config.yaml
n_head: 9
vocab_size: 8192
positions: "rope"
optimizer: "muon_variant"
batch_tokens: 131072
doc_mask: true
MLP neurons of a small language model. Each row is named by its layer, matrix (down: output weights) and neuron, and shows model dimensions 64-159. Each number is 128 + 32 x the weight over its row's rms, rounded and kept within 0 to 255. Numbers have three digits each.
A block is one neuron, or neurons of one layer that tend to fire together. Before each block is what it responds to, as a language model described it from the Wikipedia text at the highest values.

Fires on the first = of a wiki section heading after a blank line (== Early life, == Cast), and more weakly on sentence-final periods that close a topic.
L3.down337:202119153113158131104141138109166169135149107085107077152154196154184137114100109164089103140138152052159110107131100154129098197166174152092095132074143146143107118123138160166114116070129167149092166160124132145071147104108166132147115157128130096138127060131142111220114174145125171159
L3.down1110:149156125118143070095137123149101175157137163158179097083067114181108144168101134104146096157162114144161139185113141131129134182138132111136126120136108112094126129128097172176085061140125117143088142080099079207130113051120082090090075138127175168128041090172117109089110088090103109149
L3.down1382:109143121099126100100134191123133129151125157104094219104116164117114135127122139143066127131102106071146128078109119107113111122163184070173146144060156164147093125071134162132131170073138161185126106071151130102090101117122174088170152115064182048133130115081091109145148140110061135096
L3.down1418:104158157120130115124131088085112120166124146143067090111055178141116091111140137125088114145110126112157130093141131084131080212142152147121149188130129136129123084086142170147177089094135124116115157134127108112104169076149179137112147072136097102127091137103087080193103106128110153092
L3.down1570:144157117071100180115112139077165166127162141086139165121155119134146113149104117145141166131142111088092154097132152155112135067143167099143154119113144160123106187096165124165134147133100118154092126171131137133103115122173136147133111106081125099149152115198106147166113168159113072145
L3.down1723:068114142180117175179182129044097115106133137166101074174104160145097176084186155151138111106144144064097133123148110106152051110128145161139114117093103100173115131141125124082074171110143083141123161116101103115063148158152158202202084143122133092094151119106111107124149112064120140055
L3.down1852:156112143073106167115100124070152165135125143082126158132156131141158103138119119148118148131129120087092150086116148141108131095135166113143154137088133152126107186094163157166123138124134117152101142175126134120089134122164141142133120106093097094163161109187106136196116168160105094153
L3.down1876:160119156081108146116098134076140177144122156105113151116154154141155109146106130158121116122120114106102149085105153155101120108138145119158144127078141142142107171101165169172131119135125112157106160154143144104120144103161132127145111114108116086174163101178090131181125154156106107136

Word pieces that finish a word split across tokens, most often adjectives and adverbs, like s-ad, ang-ry, mi-ld, cal-m, feuda-l, m-adly, plus nouns such as m-adrigal, eleva-ti-on.
L4.down98:102108111155151064161133087125105111079119149114165136099139154127123099115063052120168161161104110123082142149138135101129164139125134146162117163126141123112131113129089074189078136120123176138098103142108174139156163088137137119146134120169167122091148178103154167112175143100066134120
L4.down248:129133127154073123152100106145100107109131052100176125133152140147145105100108136158132129102119071146189192189073142090179111115082122141094167113112187114127143116121155117147114124095105147213144132104151103123049086137164178153055171099116091132098120186158063145149129188094124117088
L4.down607:135097199123168065135106123130127108128140181091181144093111140103086129120157109109182096144118133101104125151163140104099118099169166110133109149095152125163178152113129144159123125131174106153139162122191115145076110137162106084117085110079120166118186120099145158119160182123124118138
L4.down859:142146163124109094073129133137153084110113136146157157131190133129127089114158129136118092095221234200112146123141148109129150145151126166099098124143084078166115104127122124123148109133214086060083106122168086132119143126101131149095189151141162162135138131138129139099101124083089162148
L4.down1009:096122162095109170154182049136155071150148125122173150116159179149096113123144083164166100155122122123109100064116099159141118117158121123144152150091190168131105100133165047076157193130105067079117146153092096070100044135157078119137125134146166120122189151089090090103144121062101187105
L4.down1195:153142117149144170093151147184113096130145076126148077135065155170129098121145089133158162133107163108130120131095126119096140126158142150181194111138145099119106162125098139145048138133124146171084093155118094075092099149119182146128102136103109137122130146124091155166137118063107103093
L4.down1407:125132161106092102185076084157121148151177126124137147137125166105132149145078132141129139120063109143128097181129105147136150105167145125105140106156128090146116103159149129152110184091087188202122076126093159146109062156117088064165165124137149100104167161105137105086156108129170144175
L4.down1566:169095126130130153121141099146147098112110130127156109183037125089101124069117148161116099066145121185152083182076114121155214119129187117140193102113134112141171056140138132136157162139113096194057156094087122135077096115184157096146129111110136133117153106114079144119127134110111141108

Mostly apostrophes after a number or name, as in goal-minute marks (Regis 16'), possessives (director's) and contractions (Don't), plus middle word fragments (Ty-p-ically, con-ject-ure).
L3.down7:118098171125067191169074162089142117148157136099169179109121119142197091136084166124133124123117071150130104143100152114095120153085134173111133132105164136088083159118060135101109098143142149105108046119108103088128182173162128081154115149119133161131150154196196119206113158114095147151
L3.down781:109139132119114188115107184158092149103135077177118144101180146088125128125130114139138142106156086159142113133096120120091093139128111201114129163128140161125194134144151048146127152121107062095149187171139128125097103198085107179175134089175130133177201133169188107136138153112110149101
L3.down816:134136170120141159094083156102053156057137159171150114102160163081157077095166162103110160062107124123113098129173095161125193105102111135138119136090099111083157109138133125160100121106046093181080129191092125148093174102154153134091118072164162147179172136159155081132117119168087128154
L3.down1357:079078174080138121132155162151136103113126184161095169104184101205116105138151176152109117124124108111118104130134195146122100167087115097093113098158121101110086107115158098135140140106112108159054119151132098155170154157142099092206088113146135088082147138087116120146112130146146120104
L3.down1443:099107107109155103169159112159109174136117067141114118143089060137072108173141079175143135033133100046110191161083162173158135119101056112169115125069180161117116150165180042078091136149158128080181147105107136103104064115166102120109092150096157101135093167162092075094165139120103177101
L3.down1519:128124142089095177122216173066110162132159120075190147070121133128157076071156130168119129163158074118140107121132069182116140119133158175100139162091118088124129184132151147119098128165189132092176114176093120104080158192148122125124077102097109178163147133140143159143101113103105136087
L3.down1969:128140189111127088122123110126089155175120129138078160171135148083144115124148165123138099134121171115102154130133118153094091155130102070180106138107122215083161160129169132094159097163072116094158117170133110104100119184136159118138073149156080198146105093161117128154138166112083149087
L3.down2140:143105084083141138139123158131155071076075175178140141107148124122169145130101086134133111101164177117176131159106106063124099120163151153098126137114135147102104162082127126099167140109149112109131188132153125129116142085064088170167113095106104128141144140125093102127089158100137083084

Connector tokens right after the first part of a multi-part proper name or abbreviation, such as hyphens, &, and, of, initial periods (B&M, Allegheny-Bellevue, Hanna and Barbera, McDonald).
L6.down1443:083120069109155149102077135122125112179122139134092142112084148131120132110126117117197105125087124136098127169146147141102099095140160188111155117112115117086139138123213126155075105102143110158175142116140128175140147107155090129163067129065097062122127153119070122104121150121166090182

The first = of a Wikipedia section heading after a blank line ending a paragraph (==History==, ==Plot==), and sometimes sentence-final periods.
L4.down83:107138108150158154104147098084129111122114136121103121138151094149126143150143130162107153170150128086124160121155147133170152069134135104100147107134145130132125162123145156146118160112098112154108121163149151119095156126167141161137122101107119112118119124142119139144113128130121101141
L4.down247:155147147084099125156116138079130178115122136079154156114104154057088061065049188108103113133080086106084139042173134139109123098159152145188169163051136159141091133060141171123111128115120155185145148141128085093087108063146170113172148112090143095147161052143131120215085123113086140134
L4.down775:098145070153154104122174111117114128088178166139142130127121115169161121103138194119138114100092178109146115159154158088137157114133081122161166141064100070087136116210166046123054128181148103128123143139114078171119122180140109110130107132129109085183182078096126167101140113136102123104
L4.down918:134099170100128130105154122076115143149116153085098130122161098154148117145139117163124149132160111093111161119109160110124137112128151112124170133101123155121096170104140177185129121135137117151125130173118165119088157107180144170133110106080114127105161120174092140156126133148106087143
L4.down1258:146146113112132092155066091160122193165103192130112113098100117072111158122126069133153187159131096149182126113078071103086071116139203100202153097081138069140119139101085153106106140101106104116181143170146141108113099064193103129148165200184192128125135099112130189136145140121167162146
L4.down1363:122121166138147147169126155079112137138135096123137175103128199064131124095082119072083081105120157139147145130085120177176126146177161093162117130147120170119146147076108146102098116137091084151078140102107154155144108071085103116142166132103145153120102107137150112161139072122143116141
L4.down1401:173117157064117167109107170124141117142157142089196175100096144055107129082050131103094130096122126074139110084126097144108145172153228130174139128030135137113100094071147141138094095077094150146110152127136089110145101089147157060135105135074182135119124100125102078164069097130107121130
L4.down1702:156153115101161171096096121133187149157185117125175103142153147057080099101082131113117178139157153071134130150191128156148175080179181099160172108083146131102106142075199109136119180136108118119118120146166127128146075122149107117161194126118163085146097059181186122151083126147128118159

Short subword pieces in the middle of a word split into several tokens, often names or rare words, e.g. cr-yp-to, Dun-de-e, Stra-ng-er.
L4.down105:100157136181085106119072098132055137205130119152179145122100145090172132126091131104122181097116108123103170126149108067095132116137087155144099126153112094142100070106094103143156154103106106095082168156140115081148152105162100094117128127149170099155088164123096098106141080147123127088
L4.down857:092141058144114138161163123115143103069075136153144136101163186084107150168144087115189167128074145065085150076093105087132121067097162122114161114120102147100143130119104100158143192088175149087080122152099128142122123124123170145104171212119111161096141141192143129058111153084091137158
L4.down899:137115119162114102067119151126152111089110135138119128117104172109121110114095133076143126152083096170115108134175143119127112130115086119091173132137097120097147173085175114067109124026135181046156078100156150144144172100174153148126173189069103105122137165093109106082169182126105160091
L4.down1008:088127079115139157148126141095053047120128106131156102178179100097106062096170139048113131141120166164166078115136076120095086086141166157145128144145129159148101144095184162083104140115142135138156164150152103215133112134158142163139122149089138133150109107122221050141163107135118071127
L4.down1503:122174155161141061041089149107166079166146163094098120132144083120090129107112081154052186146153097104109149155151121160075097155105101111096119135103160099126186136128138139084100099162109142098151147091133138113133070169130116117111166143189065089141161138107108082101075112130106092048
L4.down1661:122124116114122129114130129118182131060158187144120118133105128174119144173162147088090095161139147109094076117127168155119129070157175105123122177098127146100168098144108160127150133144146114095158104101154103131101149136094099126060090191087140107116103059126116052151158154174149153159
L4.down1747:095082096173143157157146073081054104169078162102164151144102147157140112139149173207131092116080134142118109168159173130137092104139173095139090067164151075121129108127143143153085117142126088062189100136154113129095111144176146121081107101139117091107135185137153158154193121132121131146
L4.down1932:142116109125135109160137087115130113094070153159114140114094125083159170123148158124093102141135174123141137125095154162141125148125110170082098189130113111091191106112174153091114135072157171142142161150104154143149097118132165131154145127087118140152164104195171105086135138109184127081

Word-internal pieces or punctuation right after a short capitalised fragment in names and abbreviations, such as B&M, U.S., Hü-ly-a, Co., Mont-go-mery.
L3.down215:104130147097149110133091166094109177177158140129093156200097158168141108135158171122132155117143159109153124224144163112142135127110130163188139138109137141144123127115100110151130127101129148101136151133122100075099113110168146095111148116151116131163078080139136105052116127123161092177
L3.down323:095153165173115041140115155154097130134136052166141139111141103146087135108094110115071116100100100120119150153150084180145140163074187090152128179147129134091102110188104172094101085066173131097178140120081105156161215078119123124105117132139097135146184080126173132156140120148162116190
L3.down400:111126160123068135133106133102100059116155185084156131069165084122133207093138131131101073132130142108158096074139165100138138146136169121120086117133113111090152121120149214128116111143168129131127114157107123094089103158116144147124174124145175141103123164139101124130157122121151160153
L3.down543:092126121119114145139148108115161167129086157162068117122121197144166075106142155178098134114107153103079186140170167119171118111070120142196111141165110185153096103129175141114140139145068175125109119133136136180108091154065184078162114165108125191179115089164153129137083153114174163071
L3.down736:092123124099139186143187094127098118179139143137102113118154166170153117136156126093130103161127092136149079137163164169130168157146046138123139131170187150172124128091164143144119122121165161164105106165127143165132104159230094149096080157196165136178103121097119087072120103162152159204
L3.down762:123113166094096133132080135163192141126183114186170170146107152184125122175148113114155149097067139117190196103128135163154132100139129135133058138072087138096090073160125186165071158152130127152146121215147124093125098118189084133098191172151087062099105139125181202166047123171119112055
L3.down1352:122142142083154173094148113106166139152053108143149167145150139147092109177088130119192147206132150162131127106116122128129141140088098136124146109137150139108119142085132164106073156159103122074155113141135085172122162171128169097121155131142153103172122151149108157137201161143108120098
L3.down2053:113067126094074129105129160106100126092147184101086166163153087092126161164080149117055084157085136106098160171097107128082164151193139115168140158155160196146128170149085138149175115133086141166126116149158140151186148160115134161177089115191126168119095163104164149112143104094208111084

Mostly the preposition "by" in any use: by 1995, by saying, step by step, scored by; also other prepositions and random mid-word pieces.
L3.down10:126132118121111088196119099147100132184110164112155165053162124142170122191146122131140123101106145150188101088143160111107144096157146147093129145205149100133131139141093144143068144174155145131141104117150140086080077089104134139130152153139144082133099101129124155080159089157157145151
L3.down22:117144100107061097119110112176090105140098158129157082123145122146154138179143075107137202055113098208141134050103090126108114152069127181147077129124149093099115146156116148163169153093155142161085076123118157130156147156195135111072155106147103145086127160158138176174112140053175133124
L3.down1033:134106121149114108109121130124110112127101106166171127146126069134088149163087125169173122155143069164147134132054089129163086093114110123152155074103105147114127150126093176185115092179141102164083046152129157124127191162124110124102139045110164126102145156112112071175132126122071110137
L3.down1321:151101085120132103165143125129220127115123139163127153186175091087145131163097101147124219122178112137152110099135112119141108127126197136165128146128143150138138118128164218166157162128105086135075136169089145108110142124129117107078116062180164114122157147128141140159147122143192114141
L3.down1585:091124126116101085125135048107117125146141134048132143170128145130158177135030143175098142157092115076084096098174139164105117153114076175134144151162120127085136124102140044116144143146140107075113216095150159135087085127107095130136139147075141148161121182067088121112102167051186105177
L3.down1782:155063115159100106127143094096144106082071108132156163152105154153096136123177140156163120085108155143162133115134152048100184133070105090055148104070079150123133178142131135144126131116137131106125141096122090110111147129155147085171088143103116098160134127129110155091150146104153170082
L3.down1993:105147176159103106098128139091126105066135146175127167137131100037179118126133129126170091133131121127101075125091076092094131094086155236130108213161150094156066146137106190130163113129104134141126106154133172099109135154090149087098084075112158150087134137171121087120133082163075154107
L3.down2238:092130168084065147162117086083117139068111170171176139078073080186124111155111106078171122134129054182152128098118145129126136109119128162091110096120125199134110119101148162102147123083200093143127088088054119097115083143101157128103159124117141089153137124144145171141151147164168149088

Hyphen tokens inside markdown table separator rows (|---|---|), plus hyphens joining compound words like owned-and-operated, end-of-year, runner-up.
L4.down354:169142137135208093115079134056083105161074168177156129108121093131137136066071135128124171118102137105112143134165127083108090111103098165137165180178128125087136092088140122189157098098087117086189136099128091129138138119127182137115109132153147115115144167154124163113176144181115145172
L4.down648:141131145143094095130122086136116107118207136094084087142138132135143132084140113115177178102135145095093110123170109145120121124097099099159126212091098114156144103089182119156154152116099172139116118080146119148105129107185126092068162102161161166080092103105132112130095153102119171096
L4.down766:035125127127066090119090149149161097105133145116088134102153123181103142168128101161116118149044117197112165085138094133084126102101090139120092101194124146060119132127155138143076086139105116086158129058110121116084099107110129158114110085157146098079120127148175046098110121140123123126
L4.down871:098148166140153099136112105137069188072141185109106145196107151146127118132113153125162095152147157155068157100160112221105149131196113130185136157156146112118115116132122134145158107124138144132116150084167090150139111155123133118086122043078156180128107124107120142089091090118141106076
L4.down1463:162128095083169126152168130118160163160152085168150161126141095119148131143100144171126137109153079091080099095130091126124150127164132136147130126207121118121132151096160092131090147153052145103127144054144056160147069085124152140133100149138107096179135114176118121117117109174113205101
L4.down1540:152163109166159113121168148092104116080132083108113116073128105154113072172147151073177148103097143128173107134143137101172124136090132158149086137133098207208126125099165082116142072151166105098152138173171070140148093057099157162118105121146094074148101155146116090088138156106179073142
L4.down2101:133090144162123109108165146127107135128142095097172112085132165134128086141164124132108122181118116189098138048165133093063159167065139119129136165233153107139063098145106141087163145108116127108126117107043135167156026131160108068091130135120118086128165149149110193172148090082150112139
L4.down2258:114100064186143123149125087157124177107124127166146114104061135194133143131145074149116097135135158056166158111172139023135121124128082115118093151084130194183094122117188111103087155132131114122149146091160124163087112124151086034093199128052116111135085219171127123128136103095066191121

Hyphens inside markdown table divider rows (|---|), plus punctuation after measurement units (km^, ft (, m)) and compound hyphens (hip-hop, D-Day).
L6.down1301:138138164063106075085178175166097132140067121145090089120187078119147158135150126158090092063084083119178111143154127121096120148108093110125131157131131120062142143102083152112105165178119137118168131145122155121199139117122130157124100159131139133170148173118137141123206106125162151163

Short word-piece tokens that complete an unusually split word, especially -ar endings like pola|r, dolla|r, luna|r, also releva|nt, scena|rio.
L3.down47:135128181082080163109115112171118166179112116101116189113141145174141151134144148112144143142131137108113184084131125104159171116089104147111141113085079076182063116142110090160129161099153153138189154112145133110088162196176120117108151162134141145143090089166119142105097130071110095107
L3.down213:117127168125107057135139135080102188159176149112115138129107167102159107099100124133149124136118125153104109169147163132171121092156163138168084136171154125162139156118096141133156140128158098114113107145116135148142077165109107115127139114102128160165144137041138094092110140119104098103
L3.down448:146085183214196083154165146164114151156137161110084100072173131113102144113138128162164148157102121120122114159107095109131136124147093174113078181149100088102117140045116143141137150161180139159234147135095169149132141142146143151178154085116086154088159147134140103120122125083083066136
L3.down991:126149114138106110163107050064202130158132115133176094164082101097151137107109142153149113131097153110176124190127175127119122112065131129152107117122173131136137157142159123131150127132128126137122112117113116132123064171201120122168152116113196144099092136128103150089143106107106102086
L3.down1048:122115153119103116107130068113098141130112078114119160158136130088147135157121075052168158112133090115111101122154071171163110123105156151181141133111118104154108138106162141114081112159114138126159118098122103168110147098171083150096100082190170113160112112135089177217147166125127090180
L3.down1581:208129140128143219157118140131160136177131183136207092157169109101179113135158090132121148098139128135102127120182142141154128125187145207101170065191166137141102120157169109152117072165137098176252137066115122163142125161152106131151151128113106147190138130125092123130126203097103183066
L3.down2076:178130148098047162055115152120139108136178112192137162139093085096131115114147084131165200134094101106135140100132103178085111144124191198153158138117128105123114150116131153148102208139141130115172106145107098114085172141161072097166080203108107146139129085169073158153141153123109066066
L3.down2175:094143176110121075139140144089060175147096161074130111078150152143100141155143087105111142158076154056058097126149089094126118089091122147145142092148135151173070141134096118052110129210139187127146138160161076175182130125145154151108144143122098168190094181048117121104103081112131129132

Mainly the preposition "by" opening a phrase mid-sentence, as in by and large, by 2013, step by step, Finals by surface; occasionally of, with, the, or mid-word pieces of names.
L4.down27:121135051103124108166130163151090105165066186167146166163131138128106169104144154185081124119124139085091172092109169122117129133126129160130113114161148076101162067119147144138137169148187132135073169178129145128118201151153083128144072182139093135122127151202067090077114130116107141142
L4.down216:167092099154184127107081200127128145155119149083148182151059176122127145096118151135179101133153155127177158149122154185121129176097121115108068156162134150058140114163151175095142121139116162132119104141093098066149101136102064132120145197070145125150144171188163095174072152133127096108
L4.down929:156153070134092090108109157117098092093119120051144172119173126081105133129104133135104144147137125183172144117157129133098141128162129126083074128077153196089149155154125100132139076133106134184132133136176155172066179129164160155098163095115125136152130125168095143139128121131098123095
L4.down1096:138145144104108111133081088181123139144118142080118156102096112055099100103179123134100160178055179155107123014132105105123089165126092147179124207107070150065120106105130128114108179144099089219120132112089107125144130132168119107079192123151088166071094040174137156190126200161142085115
L4.down1281:154109146149102162145122107119100167075078102154179115145158055099102113156143112136128104088127112118120144163119151080126154127109157102140056144159117138130124160156087117165128165231128146192082064105121140163125140135090158136123054080129125122108098131170157203137113165116146158155
L4.down1840:158162102077092158146124109152072118123091134173111170136125106107114127115141062120184097112097069160127132098113109131122064168132152117114062151129087122140142142131131153151168075161083140190100137114151118141110089033154154125126174117104133115150131112136189158101173166142161126192
L4.down1857:134115104116058072092151107077156099084127145115119138129129097127164227191164180119155136169095125103107078119140133095167122160116116123138183143061143117132075145120196136148118114139083137133138102126140070142121138052081106101114179097168092107137155087069085159151153088109157123172
L4.down2117:168172114140144124117066117087129098114066132128182184144121078190103133114127130127157127107111095195157156057116135080147123158118098144146045184124157106089139147173111131088114131142100105078066157182136151112067156084079117112098099120098119106063125183140105101162203133079129078083

Middle hyphens in markdown table divider rows like |---|, plus some mid-word fragments in split words such as emitter, perspective, Bibliography.
L3.down406:145120160122120110106134131116143166164168164142086071070061089167083091069109113159094097121076116119126131116153152123135136127070128084141148149141066159114192102136129127123135109121140131099133132114061088105092021118140102089153219123199143086164121148134137114160192101145153135151
L3.down839:108251116134153087135151181156103140099135122103125104115111107077148150064091065155122092076120100122121125148096165113121078143161094111043144142082084141141146178169130150094159122123152129142183129118150193136130155024110154137147128141162143089101119143183116158134085066117168179128
L3.down932:142118133131134100121122141126045043154081123157154146086077110123180102118132163157138189165098143140164095173170112175130122175091127167101157088153111117052135119087116066101063180177120130082138125188053128111100132174152094110123088138130126117208171158189102166138091092080059107075
L3.down1385:077153108160118130144101164122123153186127129094124142122103132176103097044141169091132175120139110099136136060174163130109139202098157186145129153155151090178102134092172089117131121130148109106149138089114097162155088113122164077166095095072111092218121093147113169157103155141174104120
L3.down1791:092105163149140095089110127157093116139176115078121121126126145122132031127139112148094154137091120091154127117162114100150096109161070138144093109129103231110129130132136179115043165130136152128132097152162113141124102255133113082157123120124156099146119110129102102141139083138158157092
L3.down2008:124150149107156072128155149128077137101142125080118083122106098110205150160086177158161119149115100082110172111081158140137068213170122128129138130153115116124124146130182049113098134204186169106124088105097089135124099173128098162145155174192073141140141125154171129102094170151134100049
L3.down2141:097206142102181133128134160132080172164090147165108125128133128107121134160135160154140117098092160076070133120165162097179136122058115083139075117109122123159144137113061145108183156146155086085129080138174049090127141193112159110090111156179192206140106065142150140109143102090170128101
L3.down2295:116177113136101126085106135061155133138095189105124067162093122152120138068145190148111117147115230133140136114075132135147130117206189212107183107120115165169105077116095141109098081096104113134169151121093076145149134202079163159136099130121112067107096156036090076114151122145071108128

Apostrophe tokens inside words, mostly possessive 's and contractions such as game's, It's, don't, plus occasional mid-name word pieces.
L4.down173:209180089162148109194101138154162097099105074077142121113151130103136154145140175142101190133132126174134131132081107114079078114123146109120181097126099108107127114113151126102172174177115122120161182151122098133170112074056076158081083114068151147082112140147105155100104154160171187163
L4.down282:035160046166143160192082139126120096104137102128152125121102150132200101124101176157129093165121100084120114104148178130085182145135135133128093138167124141139093149117127108081120146037141154118100088096074111121160163095104138089122112126114094102087047132171078126093120114164161138158
L4.down629:144150137123123132137135091132121122100145163153095143113132109121192153127133138183126152166133105121094126121163115133119155220104132096188100160128138156141083144124130187136095120124160079143133118138117132116131199141075144098121139156088148132149121093126147094137101166161145125115
L4.down1025:153112137074105128111074070112082135170109103135071085056161068141166148109096122125161152098147109126140111148148110165130170119173135122127077125069155120093110125118140165087128153128119132118163125107114192138085165130129098134111127110136082093068159138153121137122214135107156126099
L4.down1065:147147066132152091055092158120135164111088100120160156104107078144122066122137172173142112121110156135079115174074136141143105119114095165153075134113104094119111141103157163132114148101180130140148133111144078139171109126161141086082165102181103197096129123133108081107066131128114118059
L4.down1528:131073118078132125160085195122163126124092198077154128090104080155158159161126103140146135165104179135128159172113081172100121137147139144109153100093187173116133122210110182076113066113141050158098134139157099102122072166099110095181076165089139124167088130081119115131184157151130104121
L4.down1616:133116160047095160094115173131136140126100107105093134079105132135149135133142203071111149169150075144065142107142165132131132100223137104120106080110149131111117108108081099080144160122109112129112084096145122136085075162157160149158110096114118168094119183116122113105143111190164092104
L4.down2238:073123106100067089117165132094182151166130166127133129067109104185134143120111033179146157188117105129077142157120094109139196113166147116094122120146109072118106122107186136175106131154096126158160069120117126090142124103096103092159190117124107136123138125130140118126115155116137115127

Predictable second tokens that finish set phrases or split words, like according to, reported by, early on, prior, or epithelial.
L6.down2085:164147122122123124099126148150092140146118123223133116145119119109145116130136116092127082083115061183117121166134093143194181155078123168149124159142124119095121163115082152089069132108120149157073193096128083097147198101124141080120137143094125145114090154139140201099104088119143113133

The first = of the closing == or === after a Wikipedia section title, e.g. ==Statistics=, == Early life =, ===Doubles=.
L4.down785:084121136135145109135081083134166110122124130106141149141124076158086182143097103142087150122088161149144139163139182148130124108110109082151132102148167135098127154166141163108178155139138112140177119127076193174093160122126094149150124137091127157141125130102123095112202141092134139182
L4.down794:155134204131107116143100137096097129159128142084166092162050091110118155145130115125085196090138161101154135119167163180146127092126101129164140197102116125133114114157178120106144142153188165127132147126144162146148114082068097142195141184086181176093120104100136115159130095124113142127
L4.down807:157090068147101180130135124046174151161120113142119136164116184093111095135078133133077132088125101080143083131178076127086136068158077099135117158128130157127103162076139165069104120112115106114117140110133147124143130108142143143078146134120137128031110144086143131144173093090107081104
L4.down831:128130144158159051157145134129102200176135160075125101130139144146084155151138082121141108181122116078133160160085142074118155177139146101193131156143105149170105120116163112073116119168166101151080171112091137124115089183096053157133083105101135093146153131164123098112119118151057181124
L4.down1405:117151134124086155170128119096133123101102138088093149124138132118097127132117088078169045131121072093101070083096125155157125101100191135091049106089106138100172134159146091094131093126148115134190111134133090095152127123179133112162158158192102117122115099122167105077141080179104107113
L4.down1543:111115131162120118158057186129116140144110098145147129101138159088123119051091121123101171137115082081116161142160120128111120141125090164168134125123133120106189140089073120130110133157070134151119141098060126096112153114132147144163065078081119139141155184134137154136128068195057130151
L4.down1750:130130113229096147061062196051138107119162121112132180159149118102128133103132112120132097170197135155102105157130100130111112133104194135119135080080126119122120106116164123122132168060138169145082130155085110083084081087174136121133094159092114148105123118116110105149111107200130182121
L4.down2302:171138099144104115146147170112153041140154102117106109115146142145132174157089145099157084077161133032137135133162147123076130157150162082111188142098122149204179145154137186153137126102133121142128151117147130135142116143093143105157170155109139055079137108151175145100133116182092138126

Sentence-ending periods and section-heading = signs, plus relation words just before a named entity, as in son of, named after, follows.
L6.down576:147145137133129120099131122062139122157149196130143157131114160160135110104124143125138105137141162146107117094109115126150127106135119156101173131098145153113149142122077146150113105090107151135132137135168161136099176119078165132089032096141137192098129099101161107116106094105101153130

Year, month or day tokens in dates, often the second half of a split year after "in", "In" or "On", e.g. 18|31, 1905, November.
L3.down67:137095099138105111145140097114157146147152164109112184108122137140138113100099097135106094138133161151156185113105139197147195138140107198119064149128083163123108138091134172086160142194113114117136107183113143159149114185143188118129120176137194098158154047112099179046154102130124118177
L3.down130:242131144120121148140123164116134097107086122142067135123110080081086151077153122101131139121186135113145085109138181152186104128068171097157177125123105155068047138101136124115141084136090118206109176140165140137128153122155159092084102095109167142091094091170182073124146154110130156166
L3.down687:251137140137132132141059184124191099145038131088143177130105169094128122052082129152151192099163163131183143140105102126110151161119134109152176186105095083044144131146168094101152117162128127119083177146126145158127090145136116088061154108132126126056152152103143101114184120144143117111
L3.down1410:138166134141173095117152116062073115124127089138145139104101119077063142104077210140167163125077164155138185199081151158181143111088069122125176128171171210101140190143051095097130077173131117111097097143144113082122099124136076106079161141179171123113098100120149066145213129137087107134
L3.down1845:209140141144115176133093079081113040149090139127147108106097189119078118110045149126153182083107146097179167183120118162141130120098149114112132165126096151071156167144142128062103147163114132124115156093152154048096073104128123099144139121102198163100128110092116125116172021092107206170
L3.down1913:182084107118146129113085112140124089083099119098119131143145089125129151158123124096118169134104142132157180183172107127187111156145159113183132176121071153143166067092169165146114124112121079161153130178075156019125084121111088130083153094097190141134138077105111081111076151136088102124
L3.down2015:171147122161125162174159114099158102094090163125186081126101149179137091107140169127073180081123090117123167086197082170049139159121225120106098162160157113121147112122150144118191094140153122152154208125144120114171113156150115121141148127155191126222119154157104142113116172149131194128
L3.down2061:116135140097144197119113168118125109121111135150212145180118138111085145154072157134156231102131129071178168171104159181145159134144150102128166140130130184125126113106119121156106169149128092122131132133078141103149155163147141145150129112112164101076166174181174125097088101152116117056

Final token of an introductory adverbial phrase, usually its comma or last word, just before the main clause's subject, as in "In his first season with the Kings," and "During this time".
L6.down1539:142133128128135148092103213100092163105113139095062046172097162118162114111102061095183153137146177120111097143173089109062127145135092113080150143126099119122101165137111174155098109063136173176141154157074126134101107066110156151137152133138103099143008136130137089162146142096105156123

Mostly the apostrophe in possessives and contractions (Sangre's, She's, I'm); also short function-word-like pieces starting longer words (her|d, for|efront, an|xieties).
L6.down925:145104122135114170112096135109145116133149181170163168086103086094127101131169118154122140135135135091121125184086127169098068118085170169156117104138138164127090154115142110127108140135156117186066121136113127039084133099117147140075162143144133154083114164132113122194110096165176162099